From a checkpoint of a small transformer trained on Wikipedia: width 256, no biases in attention or MLP.
MLP neurons of a small language model. Each row is named by its layer, matrix (down: output weights) and neuron, and shows model dimensions 0-127. Each number is 500 + 50 x the weight over its row's rms, rounded and kept within 0 to 999. Numbers have three digits each. A neuron's up and down rows have the sign that makes its largest values positive.
A block is one neuron, or neurons of one layer that tend to fire together. After each block is what it responds to, as a language model described it from the Wikipedia text at the highest values.

L5.down120:485490547462486520481456526492486473489534478542524442428426439462475477485401386516489564461534491484464421472533430428524384414397517554441535515479519446540474531554519434424503582471477540486429642558490485471499494531504582435471513568465495441536541530529573487507447492516461500514502526517477529556589451410556550479469558502448470576481503486499495443496522589473491433463463
L5.down192:547609551546503548437480524455465483525511493465572465542471474522426489437411458438550436539558544521470463588599409558469501460548440489441524403467410486452447450526493508547506525560530542487519481471475549361545493564532465520503589590595558506627446446531491458525438543461488414478471456559501563530528495494489414613539594450507523532515510475513551477610557531489436518526538
L5.down236:527415473470493463423586503583412451519504481495538540546486388497549531478497489547470549448484527417477448486537447481574524438526436544538531521496552420496446424464439441422479588486495514549527558494475564465571571599500486594527531494544544490454509504504564537509505470537475455463549439469494461534520385462526501567460476455482501612442348527514468491542475521437461540530393
L5.down315:559479459468465492476358446535464570456411619516519477517488463551497454407470496468408549485522522442515540505521507445532485467449499523485427516530506518535468521470471547453492576490501445445529519524420459480385499506482485542516511540554438522455536469484576464460406529496494539455518472478489440459413581573537433424484485475554551500466482648502478462509578536503518531463458
L5.down408:605475475455532546566551509533525483500434516591432585537449444479578528483440458486540448496354515579474533508475530439508423531532528510461461510475516490548539510461549513449622585538476491579463563365448485441486467594528593515503506477522523470505465433494513582440520523454510554540614468547537476507353563458586491520473502536553540577553512521518494522495546436492506534430416
L5.down415:507392478502537487540466506539501559514434526513489564499527535561472598545498494598498562540451466577440482508420453624471492578454598537474454537545532484497439518432495479485554514524509574559572472490345536533493518463495553534519434514526459493534489512469551500569571497562466505476461540465457468537478529510453495430564504508437500573538494507520461458506488560462421519479567
L5.down475:563507551436493493465447495451539545525551493507536486469467554486447518554548560452373555503467465524428448477530556524530520516471481541467482513527482398467481443475525492492445401492455540577451509496448475514504425620527551541512499615459557506483473506534497457530541498471609536607550432505552475517612570550484479480535583585470504534553418492577464445490419455474458484363495
L5.down581:441484513438481526537527463516567478470517488536500527580504515537455505500447450544451606547439502553558452594426493465520423474482551373502496601448636417492443560472477466516510465487444451481541511577454456485480565517435618496532574433509520515421560616567516441449497488507493545436559538548437479500534481531527531435368475491597515517502440416427499547493572550437505503506492
Description: Second word piece right after a lone capital-letter token, strongest on the z of GHz, MHz and kHz, also names like N-e-braska and E-s-timates.

L6.down304:421507475642496421496389490523571515622462488463466474508534550499468461539606485419488440460472443494427439526491489498478524428453498486489513523554481523563469568483481455529514466520553468415519567481565537427585525452562591503568615563556465489448454472532488428611406474533542482512519405468357474534507477503541409514507520454548440539533523459448582575466566478479543444524493
L6.down538:507517529517537501395430494469510452472532543575419499682514534523518561519393602462521474530508525489441422451563517469505616485412542489538487443443449479447474450506447535494440480453529499490491525462479484516530509536539514511522442483451455528540372455592552479534423508564583506437529506458495542577516450429518474550499529457435536565462446573447594421515503497397476558450437
Description: Mostly the pipe that closes the first cell of a markdown table row (election results' empty colour cell, No.|, Name|), plus colons and line breaks opening a list or quote.

L6.down72:449573514517462448501455562497441550529438507536560544479505570431446488596478501475555661503469530502499462542487492480504466517464443555504492529560336509455436494541509519468504472564540525458513495515477481496537518510470433466522431421488559481349452585431492453529501549464437466606389516520484484473520535456485458536540507523517470504512549515544513572438476521603431478506548
L6.down90:435485459496526489454497446530455596498464493496610462424498451571524479523547461449477613537545442483524559504584471578485503520442494452523507619479445430433562593563546576586455461497542465471488522525494479537558535539527541485461464592510518471472534457433519338467594495491489513532564610502483471461557519514358460529390551500481545475520532471510531465511503536536513547508496
Description: Fires on the second piece of a word split into fragments, usually right after a capital letter, mostly in proper names in lists, tables and sports results, e.g. D|iósgyőr, G|heorghe, D|arlington.

L5.down24:523533623509520487498475461457453591573413517515478409449540607475564521404544507504478506556534545550488551564538499550533455492507464543418458470488489489506547484436504519501538533534467530603459533521526511492469484507531520462491554493566484452449512480509427504408485480497430547526491486524520535519487521488499517520584628580600476503503501453545574516449467551376477507509546
L5.down85:468482492530516531550482557448529552466533540435554554498465469576465518529408569442511488495512545549506517486504543426582545494442593556524466442505657463523472480572378555533586501469491543554468531488564528509470492500478417446418569434548539448492469571502571420497479464430530532529512466551482527448488505519514512519598471504487487537517508555567418489603578517531478490525530
L5.down266:480473474538405520548455562511498469474494521572546452502490476533595524455449571513475599554497534442490536549508456485553508502491448563512483480481397516526513494500509501490465527504469475597577500531416443496508517516594544586442485446493526423561532506471464458471592463495491502543456492457529536595487562551537492522652517463446577474477425514517562436536410509616487533524484
L5.down300:594410493512538461511504594494432491534489487472458543521443426483519609539494544638512512528488436480507504583451468500517489516510519602453563513523597415512448518492442414455446498485554478418493606407552478472414536528515424634454467480547555517585474551522481481671526481549417392432464390510593504502504409496428556512564523525523554530548522496515497483516527595568485447446510
L5.down474:505490483417465456495474466473534526561467504544462479486529570492528442436446468586533543475617505541490489450458488508461395486501373469476488589555484518459494506484569578559438534588532570531488471546421548495575493518518504436574559520427458583506442456374550506456489497465451472410436546407448512447478459458488375458512444481564522449525475511431482509466449488499425632573455
L5.down509:534507446466583471409508420480470505470525459453536443413521484547558559458508531501516488564532626530425478510494530474441510511541487416465457540522500543531560476506548621447551605522480546515421443518526554547552521516518454506465509475478515544449483398431475522535540528515552507546459472555541560641505419454488510477483574565404415514437437533442521454463604542563446488470486
L5.down522:488475495553468469470409560501546488454531512524572477519576517446504460414528506527452542449496540519497452395507483483431500475551493547461554528451431425503402494503609613499454395462517448485510550478415377564458422563445490472413427513525516526488511492561448404510581469511437604459626518501524465521457510496426468482617463583439557635499515488464560529512403486442507456513462
L5.down530:483521587476545488502405588531482550495543501538487440470565614473540584490438492513547548553578491548510436600426609489485529443541447580531524596490476482457548378376466442519506533493509479503470539489412462567526559487514441509499486458422526437488515546580476406564510551549455499539525513458449480487519506481413502429450526536484553466509541496540462459508479516585502527464476
Description: Short second word-pieces, often a vowel or y, right after a capital-letter opening piece in foreign or unfamiliar names, e.g. Kh-y-ber, A-y-r, I-o-an.

L5.down26:506660532536587496453405423516452592444468542485547457602414472540437512502493585536496418454526489478526474524461421490483570485508550485449460539458513541463463494462535474497460464470526512512509542519578509518401474420490553496533593488535418541560432483475553449516477483489519485421463552611473511495515562516529474566459499433488442387528410530568493537524584502504529460524573
L5.down69:502509504497505467513476458474540531491559558584540477411501450499459516485564563580537501532557489482491545498424563508509509370530531458494472491519551572523529481527504471429517541487563470354510444465425445396481528476412521516495471474570469494491509507554511481506519503432452520477468492521426505587505635518465491568494452474468489549498472470460430544462618525539610444464546
L5.down405:516512433464558533469440484494515467551433430540569472490574481509523553484541532598522421550611442513424601511484427429587528461397436540538518518455463494557530535548511423488576476513485487516527497504574485459500535418549451469525457374472497578497548552459514457559481445559493436510511455584533497460531531513477468465472532422527425497460449484379444424487445443488507336552563
L5.down506:524499616497446488535471554465479539559486489597505559474468448529551408553669526510407446476525514464446504413544527432545522455503512509513478480388391580546518570460516515416457577605555540520561539507532464486445578523548421447560450401568514538483590447447480528453574471608518494474546478447405543527474498506507415476448501479490498491462519583435458556466540484494506483465548
L5.down524:484490451482516500579503509443473587564516578497551516541483551523540445475434469444571534440491458457485511496450507530575432441535501449544496493471471528576547500487573394529404405400497605444437535457540458406544465529525515503522469546431526507463551515614390406448426515442552426514435490459460609509516514437481514470508546571534487527604515558584471433346488572400540533535511
L5.down544:493519455553476507499471495508521534510541435430526549548508459525505562478527572395442512528561529478495481541541519591458497499506582567491501459517565489474546523440602472411518590522573567531535477479491557446510428538449476563375476535481407492397562506474450536498479481432420523366502497507512481492453480508513476490482485449504507498490546482480494497509564360502630563489497
L5.down576:576464431523514547497592564591489485532497446472570566506548459573508456512467593538530504475422483458555511481523465486456526507555537576472531540550487491513520528513572506488534528536453500516477548563487639530499535432498530541455508512501489481500487525515484448463524535542394485582444455465545472501461565544528582576541460421574510576508477473424513481542414498563439516498478
L5.down602:559487437494519552459490434558520498512460463503549472434467509394510449509525546500561435546495461512466574495537492594486548508536486443434546475526510503413447584556544421478478439586548411491512497461510511514476492571470534529540412459522471398492578487608489416571470510600481440452480462502433485493515493495526516576605641410445499576509539400544501460480457538467582464514472
Description: Pipe separators in wiki tables, especially the blank party-colour cell in election results; also line breaks after section headings and "early" before decades (early 1990s).

L3.down346:526480506493443487439406491527471426566473566509497530454543483491399487455462417452673487468507465455596522513497479486519448466629471498542522528539473456503477604524525527498584421531551512473506531480512541441524544494479424576406491525463514516362463444492457457587396616457521433470535513466589583499414549505516458453496573509531471534514455456463405554574541478618510488536467
L3.down440:674456545522476420492475546497417430536482471436467530657464470500493489490524511583525450586503464453459578580468462456498621530549392549514536464577509522488499508468496569469515576552492539519583464450635411589449473512494487524505451461567431489478499511426542535507467466538551510519563486502504502557547489500530490516540533495496477481426440469613533458515481536539442484615487
L3.down441:468535495658435458550491469474516441583424533427444563435504558551468502560445512489454498453472552538467415535543487550493436489446556531485539500435513541520498553468414518492488430507498477486552508548535467488579500490486499517493578539476511600513447534455466503530542562443493491593471414457456458479454438470434474447534528602482401597526494517393449510491462470568486513478598
L3.down446:551472492508503382462493489432413476513481533500452528527476451606574524434538536440491423465517482531518510479544473565481480452523491584538527569470596548456473478435503396604514516507543441585483410494568542510447494379505424489503552573519512535462503426334491472470448443584509502502572474464393541399484611524490527457425485560520546533470435554455487546620430578497446446507565
Description: Tokens in wiki tables and lists, mainly pipe separators and |---|---| rule rows, plus header or first-cell words such as Opponent, Player, Win.

L6.down35:520431441486479438472533564493448456610388622395357520530583500366564468525457595549580513453445456469555544518516491489530531536557481453498438514480487473496479549488444524485503539481457481469522466469536453546489495523546501566532543512559497495451560558415439536508457575486488540571459476566566529427465434598485533429572513567484546520493497514574444467520488517533487405452477
L6.down640:444430551452501593519483487479535457528495471541502472465560573504576567477506484479447531617472510560508526519430541499535467515394558498498534504517553461540462523434477503445511510485448491579511518392428462500459477513509557559567434465534542504407545419537452497341558561476564529485571477491571521492473553590501583494455537518527555503516347539601473403573530548547439438433547
Description: The word piece right after a lone capital letter that begins a word, often at paragraph start, as in W-al-ter, B-y, K-le-in.